Weights of a small transformer language model.
Size: 13 layers, 10 heads of 32, MLP 832 GeGLU, vocabulary 8192, 18.3M parameters.
Architecture: RMSNorm before each block, tied embeddings.
Training: a variant of Muon for these matrices, 641M tokens, 4889 steps.
MLP neurons of a small language model. Each row is named by its layer, matrix (gate and up: input weights) and neuron, and shows model dimensions 32-287. Each number is 500 + 50 x the weight over its row's rms, rounded and kept within 0 to 999. Numbers have three digits each. A neuron's up and down rows have the sign that makes its largest values positive.
Before each neuron's rows, "fires on" lists the tokens most often at its 100 highest values on Wikipedia text that the model never trained on.

fires on: " of", " |", " from", " Player"
L4.gate801:458440467581486453550474483447557497479490445528541424486490524515507488545459552440551479506567517451485476475496486488498432396501571532441422491523478509539556521608511487614526466472395564510529472524532505550492389498504457468449458509475525619473568491456522525481548502524460468584580494535549458472542469526522432574504626564523464413469432533534481469520448499548397536485535595510511416405531519462513555593495483516543491541478534512458545533657526464443486576444479476466446561498444491583561493512519516478460467608453601488513572510448541611452490495408490473423531561529537481439521462561445487506537483487419556496552606412473593584476421514490484531424502615547611412394571558457563475502564524573589466512535564544483586541541545523529453596612501452
L4.up801:513488495519593540513477554513428430502459420479452513408505460601491532478413544435494441559510538536458546512585488618511507414513590506418430535527461541465554511521487520455475554551428570479536580576488448437490386522587512499457469548502480534550528555585555516485540479495471524471574558494552463518569438520480455448594467412603507575476481381419503502480432535477521497524425527598502483551506466479473592459439586434547424492511459471450463543514481456519459505431513392404452510613441469527450519510499499551515495579537498487485572522577461503503510528507447517519664442470468505557562475472574518448502534522605416549497524499583560483559440508488488486468456476469506517605560395533411476395573440502460564598473502601501508456492602487439474516445457503

fires on: " of", " from", " de", " with"
L3.gate322:555474576446475432546434493446531415502558549490574487472564592531572524471487501384541564407511613423449495478510546535520504523473515515438442495485588464601583529491475440530499426430444506506516456492572452534429411583597513510432492550542472524477559528550540555474573391495509484518507491531580495575572540494489448480532570456468451441483465562497570488617531462499513500557596582526500508454473434419558468504405606512426428548592502527446431470525433489537538548562473595542541546468574459557350550558458529519501476432497572519489410413457572539601484470459510469496480465464401462520494449529465505585501535513558502498465489491497470417534583468566433524468486497501481527448461596533508496487588449451534487469492467518575475490550515469503501621508447546
L3.up322:515510516465517472522465530508459415531509553482503518555545585506464501521420599424541522410603614551554470440481501437504502379484535543519503466419528504456546538436540442560481523442487525497501410521495461439502389596491482549440535556488531496444485476522478530540579470481465557516450402550456481445505569598471502533622537489451516472469382532506507584540568518509490520568552536558585523529446413423586474569370514491489479479559484554507386515523515461465537460433592513501499479502510518501454532585471495525470524497566502501462474454480482564503504471539540592478417481470393451526498435505615475482545615551584490533445559552512490488531503520544492513484520514558484507466484544539500515475537425572349527514479475527625470454485485468485537505511379502

fires on: "r", "er", "t", "s", "to"
L4.gate483:408518466481493468509420492480384576517504500444482446551486485486564484558497392518512552444539468574552464518547433513498503582493415526573548487505516560573552519540558575450501480527431411521507544450561503522602485538457557442438526450505615498481497484536498448517504555479469575510481478544484514475381388464485528525473472454455546316451379445435471485569475479512521532513512486464443479462546509509529468464450564553591469472540538543409586501579562477540435553514582494416498579438482519608532473514533587503569533541495534479459408538533543432540478472490435399596405479579502480461543550463566560556557479501483468511483494495524549462459434432588517519518494554442549485525547562549447532498431521492453517507489563560495499427583481517480560464542483465
L4.up483:442515497548465479492452522527431470499504474517523397495475499534645484479429506467409464494506515580515529422492368521455570544433493302481553518546526520550539461469400509462462558515468469502500510532511506585493497542558527491575518443530499435575469507497500504597475477475525462489567513523412558533436534509511554444454546446543493438472548504434604541546552375577439518428506536469495415468514522555569411438501554494459507440493515542541440407586448503466564418538549470393469573451395492558543392506507483533524416611596505529582547490526482575491500527490464463417476506568523423521507474462529488502518490507403498539563562566600571491483474485523541528581559534497538402498517575531504505457529424536443546596534567500461493480396524465529451532479495436

fires on: " |", " of", " after", " under"
L9.gate506:441480530572440518505510504563538406455495475551510403405486531522469435494545567420489481482520575524493499390490588492460558550489484598578484436480640415445512415506529407570534457477471543425481512523601545567485444568437457441485567484445490604468432466532547540451583538513491536427453521457527464487589550466489483497440601508540482512530524458457443606481502501551506492494544458547583472515483621398506478442463499532516572459429533504606538562512481526513481556480494569482455480541462581513523519470519427489560534489495558510449509529441459361449456485548460517523451465418520463478415500569571477444438547474503477443532460542547578479342504492495562532503545439523491548514507489582430465475469475514496382549517496436460538471501606458465494541561589528
L9.up506:466416528446458497590474468571482510527414505545511440481587459560503455573546495479460467568521511457523496452463591521464472391470446513583427495516493491424496521503426470524429430406491566457515508525640520537456420517484455492460578532504578534451496446538443440455490527468464496529432576487510470501484472550483444491539471465537539403495407594498451444482506587551490460464524472456465514420504442500478465497539558478506453502605475528522495473638527465526482524529504599478489495485554445534518611572509558442489405506473491522464462486526515523555594498600510565520504465525511555517555481489435545433430480540503515531555531474565487475475528485562605611534458591543462594534466516531521456533502430459640446468553500529432523635449428455439514511504591530

fires on: "s", " de", " of", "de", "en", "f"
L9.gate274:560516497515425475442566522455349519390499592517568551481555564503482632476605382404473406460432525480539552508506603601565484529511485599502507518427527480541630458451553441528509576461471486527541443534533537494537505468394516490520608536409582458511519566524563562458467468468565520561469512488564499411469600521424497516507523494442501479486501409493601518506562534518512514576541593491550451498541405488546479456384470538489555615517521473494557510517491603471537468560658462519491525485530515434480458520568481433441486565407543475504557505501434436602525439495547516524431487505513428592464405520565484519479546498528542498452475468526529385534525466528524439520493482495445472498429528420520444570509355448489529488511456545523541481496498535485520465496533524
L9.up274:490525461550525613535541461536517539642581576491571544575528557501524444561520553521637467479500559487483477461463544467461569553551533504539506451497480444520450450397476527583485457436475517504465521517545396558505497531498513453559540537491472555497639440553507447612544433521546514505567480532498469525479494481419535537484529516512475414506541444487583528491506528481464494518596490542536503564529518509439484434509510480501447522486536498493476552488482478560619486461524561421565489512458435516639438462506485510389524432496512522534553478471481617502447545535581519512491373543536446478496545497520455389578563523450443459507428567497465458425486552492431547521444435407464472525592509586493407502529439423482480460512438542434468443581501530572469483521450509

fires on: " |", "-", "er", "an", "con", "ar"
L5.gate443:500489407532546579590474404520504441492429562463498560471455470425496501529500512544464502508560460418573595447464577519544499560437512402565489445453543508570630571476586520499485471527506523518548540562506482432462465554495435481452460457499533521578493487487469468489484403510518440462488520491533501415569432545479515524495432481524482415448570468545468517437530471508525494493453533491497480569505448535482419523511445603401434489507547605426541529509537515469524477495491479485505465567534495504515518471581445479481458553495514451567454474502523524595495526558515550545462514480488429454445520528446605528617520515528640564484418370518522473546465462496618485506504579395515468500605502456479556593450519476441457523523537518469462478522456456509629571532476469
L5.up443:555533418551504589617483496463478530546421550415564558507545468495464491496504452460517535527408406591501449456573488605556486520522550521491513509535467547495568551593535563437494574539489478497564513443413469454469426494455505484546516498447492538480556614526394487446542528525447473514511476445529520508498492545459528567477586487588443506473524430516518475487588637468508474488574468456517512515439455444464528549527542418531533422410545588443513466507492618554551553553481613507520409504490540561503411519521614453499490560451491462533537492570444513483463537577605477475515464453524440519514526455437561589525493482658534484519472445477558507543479446533579524474474470550548464418500549405509525509436368462463512535459443492537528554529507519613628524475550429

fires on: "th", "Th", "ta", "ing"
L6.gate112:516498499546507544516461507482522586436510505565489504540437526448474527445658560633481535533484484427477461481565524497494448554512532496452502387518545382434476423448524503435597534506475507518538499519634532480510496526467375497389431470526471521419410472577536501585545486569489488481486541546493526528526529564510492537514564483464474501494474485493484480479570447512510611480595532502501556591503455479528548445566526552502368517509447407531537533517594586541432613503452440458442496515513460503559512515445356423540560477570466513500454383572461511468534505595453472503546425487511529487545484452569580459424480418570453430485494451541561567529510482416514514517489418467499434517570491551461511510515485454510489460464517491534499532520497454498477470540518487
L6.up112:531493500519427501420558489586560459597466513539535429528524483489656567506495493629519513510437487571455469513428558533516561534424507554537605485517523448407529499515622474462518498474506477497483480378512503569574517555538407559426468508512479567463549505535477543435543514617470508545437462557529501534496494408544574549596612491483492524499462507512507533562498513403524511533535582510522549488510468406547518491472449455435485573633510471494540527432502446507547556489461441469518542580460540427505460561437485508403525425532448465504500468506565518549473505502424383468421531502539526451508519514570478496503435443470479418490467449559520479557488558538582607523504513534457455466495463548491467520509526497486428427531551503429569503428490499559444451538540427

fires on: "ed", "s", ":", "ity", "ly", "ing"
L6.gate254:478526530513462501555514429584489465514521404490530471536457472482480520448426453392543582494550508516486523548480528455542551515436474529496426460477496493437479418461524479469457417515460547516433438449562515506516496602584427451565503448460501480554442550469492557515508579534512499485611479470547437496575490571474496519402511363460534471520550438426438471427572548591507491450474477587512573562516510504584480523507522533515504540407533497487484515509523440465503531376457499504444526513493517564481511427479478417587609504456531499640515438495536549506497443464476532482397410537560484523496507564499492602516516504550480555411465417506520470560537570453533516514419494638444573483525448491547543526427580568554463529545477428529526547521502503405534532526513444
L6.up254:485520533492510480496548464444364545483493471562498534513451502524493513409414445422518497538511465621441499474437539440480430570446446501441459533574432484447504450506493468501500460490489489466510530417521488427578417546460518457481534436455517558520433503553543486418496504580473542473423388426540477426499377502447498458479555559460465426613536522476573465405437511539538476515571464596462617453520569471521460401496577477517487472536525538496485468444460446531544595440467572453449498426472514503520502499464456455499517535385520562534568493530581460520477456535484454513568546452423540495474426491522584471439521501517539502447496470534489405401485546550570376451434400474526569409387510418425469459599586516467512456560556530518491427440519490469563501518544528

fires on: "s", "th", "ing", " of", "back", "the"
L3.gate582:521491556443489513502501537551559454498438544483528590539478453399524547522449541411487461548487541526566480539462470584598462509526581400527437567481351519530494511466443468450486451501484533457570447512552459417513462554518407345451474461471494540446427481497560527492470458658533570487456467523464471562563453480478536559524561444538488516525574541556397536461563469436485526498521496411570557481530367430533522542418613474488376498469506409497399568510438553568503495402500404570539574483454498520509524474479542480515551507471434458548386558542499555485466515584474441531522510573555475564557576556598488498529432474454478496458525440508560491539558561459559444514467543498434436505559499552528499471505451506487471499536551511494443436460603508483545452499560427
L3.up582:430548442507485657475476390565435493491485590527517504510537563513478467456446492437525477503541479563457444582548520460502512445395506492486470493534520379479415572473522488490526482497559533510545505430557508415533550479560417457474475531505621473463412487441561531520520479571461531577450486520538499477499410482456509474508515440462496413558442496532626484575472559469457457492371543580438489437604541520561410527507488523486620485543470470580465499429362487430487554476383488492521495600487494508525474509530455483577535526587473501470536528525447511502444571580482575496442445487445593491463529518532479507528492485433543435447577523529490532451563474508467483468488534554464517515562491515502473540526466515439489556561522668456530439476559478560540502515506518

fires on: " |", "-", ".", ";", ":"
L10.gate380:512414509594463517525500490535498501510492510520495453540553378551440490488493492500514557488521578440533479609452519501515485514525487457508448450529447452433518434472530454580549565540540459499498499536465546470545487529444528581611471426546473534414575562484479491492454391458591527526460486466571453546510440549415461527536508472544456518560400483437589451452509513382454529552473515471473523519445436554507455554579457465458491506521471505581403505513511501581528535403620492418565475473528521508512499528510521502416581525542463511529549470386561451528392474406547454410512473534493516493456516478523568498438563529503540430538592541537520550469570545549434484558463495516440469528455627479564429603506589449541545531592526428512542480415575514544538505517661501
L10.up380:467447487538377506522508499389547532508457555442488454582517449580486495469517501536528577434633495477457460566551397579510440517548440491478485497594475535485515523451583481446517438522600472525490520480412543532494417494534475535539608444498424482432472507542500497459457470532521446507452480436478450483443475520459470599612573542434567495473472524438558545481510524427444481496568411464507649521424481541564422562471501414399586432459453500538500438520515463516525549499546483488478519506499459418433485489586479477421466534499546520537524472520583504481401468535485516474500495497472476485445517485496480432511518472490473509448464552562416491486515469456471451576440444513432449611502476523518502520417583463467521492608498469541559489448561522512570436511331553

fires on: " ", " re", " then", " went"
L9.gate299:468464473498486449503657630590507543439574448526482431424444458417528496505513429475517462490529476558569395466434638534531526531452560682534552496488577452503469539450492425615480460460473505507529414516433434535530474590465555457501489533592475504437528536519522514625429551558456559490520557433515419523469495472445520544426542501485433475429551492521451451489509500527464466601549470520585468489473512463498426486613523535527539486534513437494587599527508426554546478471477518568495375574515507587460483557476557525496499549492595537495567467515476503520497501538569524561491536484432584452482485522511415599478454515471427533535438482563518531437471506567507517486442501555461426466482499510452490418470506539494485528512440479580414479446492449505510533533473492
L9.up299:413431359593489456512529392574538524526473494526558485439466510533498508465517554602525511372468405523413465439479606465485490449541528438460435485521567544510444453498467513391498467558523428466485488504449590476485416476454532552438425492487574431466530488543560589479417542519563406514497472486545472546467555472670551512564451554514510589516500495446580569468568508518510457504518523421458490528468508528547483524525459579533621520435528496448535499492499509515458470401490489510461544501499502468532498526423417491533541472455498453517493519515570533544384499552539493513565429463569551541578354485445461496502497524527562556478454463530451511485408475524462429441626511501602499472518566488540589548486531520530471509582535523480466504501494460472500524520463551

fires on: ";", " to", ");", " |", " FW"
L3.gate656:518497461457539463498406640431528515491473506562534533443535516581489557460689552536543528494581499516562508506477482452523485447581593464465575456520497498535507513422555535408527491475507549523428528482482393485494511521480548496512554490477540481594470534536461387589564539583547484488562422560472538542463535442452436549510537511484501485474410366459572477530491475540483526498594487415505547412524493492463544521546511479511531494577569562444426469546523462527482471402517447567434464448444530413467540519452462474564470443459492473487563490475455515466414485537527547520531497472519525519525499388529501553558471451412531504523526440454559431514466527483467481456538406568520516501431440540587573554406453580505550505475530522524575497471510541512529520524531491
L3.up656:630536502495456471517424622469494424538464483489546444555493588459547479433589568454496561514432503530518541412543451534543545486574587477538501480494504469503551506389515572497542478499476577487473583414554527525478543476417536442524520531459537521560536532524520503516549498531514457563508467517447571546522510527491419503522502408495471468520475423465463472501515518520508504510578504470487542522523536489549591572464531517575573473627470494532499491637456548550580586377547340578545478533519532442462438529532555536470421451475570494539443449468483582521487476488545540573509547500495545581520523477457474499449498452502494523478494415487496500522575509550477512570467479534447496366389445468555549542451442541491469442508551546577563531498468472481565460545473477

fires on: "=", "\n", ";", "present", ");", " |"
L4.gate210:437520473604500498441488495527445454439506491453546505533505445496491482401554485483595571415532550497475557486484465493440478447398442526555520495464462541509575516433609604539524484484561486555400503562531423368550518481449505460536470573439450445432568455505585459561484521432519546503531562550503564549509496415531445592493508470530514487571546622519519448462484475574485512394583470502446494484474405419657550554563435461393563541505475530572488467485424524507550523569535452464453514452474552480523466558452518444401543446494530483411578537529594458529445469458541545515516489419524438459443498563562452490504522489454565443520521421482479501608572501481449488504491505600544474465492410486537479478492488520561477469523542465457552462530503493460616548549580473
L4.up210:481498428498506470411484489524526592489449422504505451602507543532543548426567516594531453504569561493416509569488497505483515537564446515530585507600471586518434530467547518483596580521542558544424562532513468637558535498507496452528510621445556503483531526536495431502414514492503538544551465605450435492426384420470421554564533483523454471480490593521576419516425517608484544445593477561542518462507414516552513543489495476468494574435573429493450475571433539445586431511537527447471571490437526333478521449446493524462483409524557456507514534412498438490482457579488552521482439321504510481551507506492488553448435523490535557521541498496508488565529466387430531521488470569434609561517478488487509501502534455522559512535505401444507508567571466440468488539435489

fires on: "es", "ran"
L3.gate180:510442382454492441528509567418586512501406510503497454551474601543455538489512473490496512578569566493579489417450412436473482514486600432541521489543499562522541533459487560493427529455471387513440476596448600448470465430524594447528431534461525588519491414443460506489452544437488491482464524480640524546484539540470592495579442531527536427638482494453549674458502505486421541529431462509521518424476521531424485477504485394504526459522488445568482523420492461600514458564508596533555535435583469497495479554432556537580546408524525443511438452468510487601370433464521486524519448477524549570492463453499495490529472509518568571489452505452542455497537510512520466552498520447562496446429474439492467545528499481541473532497494503547514533596492608520429402458390562
L3.up180:517533541459564460488489505457483489476417531504520512532472556482535445482562454491447558470468548511560543478491422592502487494384457493518454516504445615408387465463487426593510480406444506459454409543493430451433445489518470420481469461487499542580457458591415538583472609485527483502433563438531619565532453591570499533533525533554483528534464539478456489520523479558448450574478536538483483535637537550480537546530522432649497542581533478585453502441458453494532549570538457585506509540469566580492516527508560490548523582535510411484464395497531483530478537519532532578516474519510484500528543478458462478518417488415495523479493449503463500473525486510565570464526500500550419399497546537468415507467515623529533539493440474487487506652608519480537511485490604

fires on: "t", "s", "har", "em", "er"
L3.gate425:598546550531514453569523467530410371515501493552438414548483449483519533485467563537468535430458517471575536436530460550458504497515474428437427463485520516550445459527417541473578595509471506488514383489503503469472502541496493483568440491537600516436543461480531532533528548439509592475420560600539526441515531535555419406547582487561470591519494566505474415440450531590509471422571534566533418552460492532572567573411450506501524648463551569505479519489503522571529470490514571527570493494511518495553477497524507525521478497528450495493508478512413537503373425520395500567468439512451631478405529494505526482555538510517424529445440468471472601415530568488552462434504434522495502564544477482505455445489464489494494486569495465412579475441551509593509495552507429
L3.up425:469505516443504517481576469602519562479499487458516486522395528440547528500397481468424503435472527534474475456415500452494485521532522505486517405563424423517533504546518455504528518533551520453495507534500540591419496469508372523531566579484489529516504558593495492530459571484570633484491457480532521498514497519457448433446500501596437546475438462441538539541573550450513403481438519524512420522433499626521428519468475518506489499532593483477483471555504474595613544369542505512572522432533500410490552504419498608467489548462478491546526468436450527502479489492473501524495443516546602462472555496517513507442556386575456482482575433501453493504475480465469393480557501441461530477476442505470582533520437550508528500597384562429613568478438418479458559557489476

fires on: "il", "al", "er", "r", " of", "l"
L3.gate60:582506439487559495570578440562514453530441471482456462563454535538565448515502518433473557469467529558560433475575450572415408495541428437562569501515466476555548507486508518519508478525568555527462497503481531453445505481491523526480522559485552501503458418643439460430488486456430520526476595453423497503556606636446555447463541582453523525400517473522464603489461506587441453583537503493533529491508495473465554533469482471557572518474591432531525470479510552471586538535532507495482516461510547483450501546468492522462452535481553443536512519515477477537402462514533470581436473501476497438452401579553494539565521462537449540602464487452502410478572402490563473515466382520594560540502499528518405465484490591458515452463456473502555433566485539612534506525461509
L3.up60:495501472635449457472473441566536539566454502491533484419493503497595446456488487356499481540512484537531552413523427460552511491436472584420497527427495472526531425483530397526481515511423456459527491466573553491605497508582488554456489421466544516567435505551409465582498545464493471503523441509437505508469406430504487575374545460558478574543566512493437541457519501521494518458473642630539506488563550447593517470464401515499535465519635509504476503518424494487550503553576579554447597551493544554556572476484523583474537586469499450609611440546587485462470504462373416493535496461358579453463478443501547494470512467494517455491515550470441543504549548481475477517544608530528413432606509476427500571624455569568516497470570487422519515470546556504474501512520522

fires on: " for", ".", "x", "o", "ver"
L5.gate506:520434537417502593579561456464478507413419525462572577391440563509481443452511538429518431441510572551554492552456469516495553517449559453482421494516478490513417435417486499433456540455476475577505521462522552373413497468447389581439450449548512495491535446524465544515567516476541545443512488435481520517503469478523560412520483515515472617475459553478494461597558487424504515596615473563496491577407537476471437444519514450461502533461535520561477572565428484474557492412519445499480501445453498569440491533461482541486501464503502497496541443492499477481489498460550508556487418445507531594523456486487589510456506405453499493583447540566438504455526447426393525484476576522410491531495537473478450506519528451561513544586494513598597469555581567403491501503526515
L5.up506:455480514489490565495538539485524467536508503428437444495476535539471521502521478455548436562412471418498453564534511491572414448456583465494518512537496484554463534478474544444561518483586511520536515409533564569500551462524443487480464435501530433572517480575607517529427478482521443522558650541507473396425541529422539388557552517436595500468616515478552437551447429509488560485473472507415493468521502530460537506578462581523473484583443508472526495588435476428514437532556502513590420440555513567540519430488485464477431492505547533542347501516470476514558411450474520445532449505519596501487531554442515505494458506413513411488483493473451530491534518524489527452635557438602545467468434418573475551594488510462442460509517505573406461491527583421531565524475455

fires on: "t", "er", "na", "ner", "et", "ka"
L3.gate416:455469508493552478432547499496524422476516514455486530540505471469406518417516519419548564407492524568551452478512493468509559577445500509492460545516484386513536449538507605509480457574549466467499511522531441476497696452482502431447493516499614497552471546418508482561502635538524422460374560498425470516479472454462522535501451403578496515488574485485534402437439541513462565465476495533487647586563455454548553554489517553526471492553461540507554506539508447504495505520527539522575522534569537515534498435535489541532480492525437517433467453584542576482419530517517402491455538513459427542412570578556439394534515547444481513435503510525541452556476519612498518515531492470433489481530500405496482464519540422506572503579488490411526518505599488502467485571519447
L3.up416:473477458473501485555473606503626603509496537533492444512527506530426600534555479505503510465527596490575535522469443429500616497433570473534491463507428493543483495662548476523492389546527451518499529492555454509500626555466488527500515445597431477441406534433464504520473545553592485462426488511459482468496386448509543608487444549476494562404439444596479460420481542460489442506507423588527488543443512493523502525458437497516558513498585461437598499586503605587502419435506452478495475540585552500454556518514532568476518549546468547504445363495438516525401464461505450594541549414509471433480594536477528538536481417534492527474489560606540532457486444492494454494529580455432517493506518527443508565509577451495536582518477463490451538513497494510515550502449581

fires on: "e", "es"
L3.gate228:504550566517516501539502477507535433496482542487431509556459511497413536501543556484458459476508547581409435521462432620495423499437554490492499411581479500448536490464489543490455524416404437402524519462515517484492530519475467503372460545543370444516506501486390535467531493538478501564483521545618518463502459440564557505457471566653458447598444458430501539495484444371494574588500500621499538471460628508482521423533547478611573517501489477548457455428508442554488527410443512440498477399480490507491491469489536490512456433537532510463508426537577559518399512519449498521525439514508516533600488527461460522559510536456519485379433460539531490498428515614535513460496592444478464474435483415601460485485455448423486449484519548564480480491572505405461501584468559
L3.up228:491545533511453475440541539536458468581539447459521513500573455479532490564486454538428455534495464580519525500570469457472403525468573576425513561529491498593464476492522428487489616434440488442466560490521447564460480471465506565425448469621395454510472519503471501524530550507570433489474452531631508436500522492473538415481475566569531467556528481434574488497445510446577487571529566460508489506494605567416537465481553407562529528499478488543404532452514486474489586422470548480524536434620522471499528465501596488596433432607536525484548476569582499478424572501438484524589463515508466486489547570458506546471438428518486456477484440609520524459391424567526480455420585508548436521515546508606451543551484446479476468495422558535453502544576467473455528424522514

fires on: ",", "%", " |", " of", "5", "3"
L10.gate20:513540564417420533591545507485407470455506573497507390466463498493459425474485499478578533516520497431561514529515513575491479502497567470588559510530502493544503476495594507530475591466486521475455399482573425518500451558495592429535548568507493508529538477501461570380498502501505561512454549500497518467417537481448470421416511565534508456519464565598571492402468468566540414427452574532610525583517464485498529512508522470467532421510514467505482556555503456536537525587480489557565416502420585528455480579486564421494491503521465570450455573535610496406455579469523496523524496527447390432568523498509513544528543574494469482644508488546501411545596406476536387460505530432464438548575459457524486493600454493446451436448472524503558536464569575499494499513572412
L10.up20:486510529453540567433457420522497586569467544453580492480545452527506410493419469485494474458512468517567477477455493440369416524527509505480577512529418537481430505471558510487534585478414565458501571512543498537605512478570501416399484452514583474533468439538492488411532487417547501441508585509565548499499512621550479566373520553544545479592449520489565515589572505499527425504507493384472570563488510471527503533526530526508522485542437556428490573602587466525568520525469567498436459472637555473606439488510517560483476533513391487491484447509506497499522465516378503560593472404523565503493539440471495445507496584469536487483524504530508401387475419513477475551545554487518555509490546450517549504490499505484485408520540512438490608567544585549517519550556544

fires on: "s", "ing", "le", "u", "ed", "th"
L4.gate539:528485508385512432499549501454400477528497519408468562556543480459521488478536469415459512474450503490548542492476537546464508471457502497427472483567489521347464548493511534451440491507493521399502561421491538539438520523440376474518498384475462503516511562517507456585574514610556493472447562505503483554457460506551495440531560514523466435471531454483435423474491466539482523421471515504412537529545483460477452495487508515563458491511512458544431473536447475544432558506500438457490451620410475506540404589504438547515513588533449481539535509509516519576506441544463513509557446499532646619638433499509543505473623453492557479397415533558529456559405455375487526560592453484374422486485493500454469526554471494543514468499524469502517423442487470455558512593527548
L4.up539:589566528348453506517487408428485437529570522477468531457660482497568456463505463415547488398561532493490506583559486448475520392485485539509589565503474498548479483520533485505464496437497512438503408553532443550564493422496530365402432478484488505358507555438480586536427532511533444515544467574539440517525337485471496481460483472480611507400530589609565475464402492479455501461423480519552521554518530504496521499479558457497491464632502522520521506577539563489556459476428506470455532533565550454488567538500462570406517512461515452458366543503475530489496538578583490522476494482516513489439555520521448495452525451629489477469544499592562539525582485448446446510551461523488448479453438534559572503580474533509465551520551581563571550487541544528451513489509494

fires on: "\n", ";", " |", "to", "de"
L6.gate104:453553424405385538473529462509479559352490450382525511475505503521434492463495500587531527574468477548518502482485538484444509458590489509427447498436454605533559535479473414477481504496504569530454569591492477482469499475599539503462474515462540466413499430445596489500445457580523596550432454520547552550458481606512500589489554445513481483517477517500507509459544532460403586408480459496434538497469496498475549416491494484475590405451503436624505543527528488501443470436460469462513521497504481419439488534486517420510459566440468536397668539538530535415471433519563494533604478478544518530627544494461522490462548478583493527523467485548446587537511466490498494554443532507514474494522511412506467528485472600552552508518568516415474464574450529554519580521511515
L6.up104:475496375432463541506510582593504565447500434547602561585545579534477497516563555452523428420454491454555511482580448502411522488529573462489454550432487437510512454439413597493485505471415478497436519420448595475572485517489541468545503535541557569520410482550465531488526444475467511412451480590449547527571450538392533547499523528476437496576469512572514451500379538482482572558497521473473575543479533402569580503471466479598580537478592444388483497587476501475587475395575478550541610533451536378509499547588559521447493385498571500451528567535471514492470529464498565457470494438527514446435548558490442567507424431496520428477473429512510508492446579514454556561473388488485470509498474523545543517564466453514555464489508546442529417537554571420535536511460483

fires on: " ", " |", " +"
L10.gate392:494562394452457476565555493431400498543473552549478430500506474557544480526556513562553508475510472513500578575421559577481506473422533473534529495440550519496555459542510391615430510397462557460452425556502480412529405401484440540509521519549516443509427478497543501484437515522509529491549539493551459540553495518518426554477420468531478562511510492529412584503463408575418449542514501535535490535425538516450420534494461501552504431549548453472498582474484537528434557381568438502543483534508588534491494573545523558443446488420438555442497468420513387599540587496504542535474454520485470560493479573444555519439460482510609537554470461573533528524540552522557505460500553482489528541497456508624447514531490403465577424558523540579462450458493525500501476489540465
L10.up392:472502528496472488495577452526559516556485524435540541388521553580503433498457489494533518536532482524449375444499507469470564472566466495470468506599568493473533546593374558489586530529526474501520511412510533564450430526436412522501475479528577501488481533501462398527422485438500406536494529431516532436505479567527484493591507610534527497448502598533490507523407591545518511509556524462495509583420525476548500481444542491414608528472501543594490442483463474407492424507496555524469408539469570463558508479491494574456547461431528563483439618534424424439459482496546521483386431585518485479547528559522547465463505507477531508523499569483498519556415453374459465535514333563520446447513408463533460548505672565595446506473506476571496584497515493546513482555539411

fires on: " ", "–"
L10.gate17:507481487511549537562459546397473512551522496527389435588472461568441444541505440498516492526546653580490408491470453447482550448459532540465473475410614486452525426528446425550489442566556591513561557506508424563505480463432426522452521463501540507590440512487475494527539530499487564499556499604541554461490386543502434574506536459515411463422530538490507515478572378507560423524471599486561544483533463533591495521539503522529593509464558487443457597434526460522441549434541488541550444454453597451490489413530547538474512533443470488404545503579492423392458590469470459502457518601487558487400520531458516478473548510557522496465509412518475525480487490498483443508480510424470458444521502489499504553531509474525550548531477406490520473381525428522556487610493533
L10.up17:520454463517535515507447539540442450511392460507454456547547526519476527489481524532539494516459502434501486528608456499471520472440480488443539497524511515490428515552557495574559484380566541467423583506568393610539454531391588465571561576507549525546435517486394487506478470419328460481499449582470602473544480413548498478556496469460536434431440510494506476487495509446441520464536549422526467510524385510551483494508498452629565516463461542497377547574435573573528537539621564527497433502501650525505391533564515547524448480462484580467452547556464538464503494520492510544467408508518566489653482536455427419406583432516559559496562517441552517530489473473437511496541470473545453457565433577480540524552470468501480525488462497557489519449550527457472580537511564

fires on: ",", " |", "ed", " released", " born", " film"
L6.gate610:438492463547500436528492557552526544560465542519517418517498452530435535551537494528555509495475571528616359419479499422426485500437487469521529562586544482551589550660553481614543448479474498522458447504521531481519552462519442497465544589542475427547442538431539466471464469507450435512480438433484533478510485446483429556528529550398478476533478522546524513447479475505455539484529467447536523492614555445473463483410491458538485483505461439420582543512596560438489533495455367559444577495597478502520621465433453480427507462494523516464570517428480507528523522484401447500488429471519546522513553513485545584486562522498517535468430532493489631590489521411499615528488438520471493580504487359532501501505459485511587393532515489557469429492497532412450387569481461
L6.up610:582510444526654605484458529429422573450465434443488543476594515418517592470562473501552527462498541551467511549492608477487471528515482534528516432542494515495432544492360496457594486556566433509493529448493444500422525462377513530546470456531534448547444469426480447528513449510526518537489393560463463477648543440550498484522361518580546470550469481547502502500445506483580544529562523499491523477507425594423595475456484482410487528521545556462493393516432489450441521485523559519521430514534504512506459482458453519462568532479497506501510587427421506457385497494593536414462495499487453427410535504510519482572526570520474521501495579518414486488521541537476535484535540481517463582485484576553498399515550502475449435511493420460523462525404540552518558491517486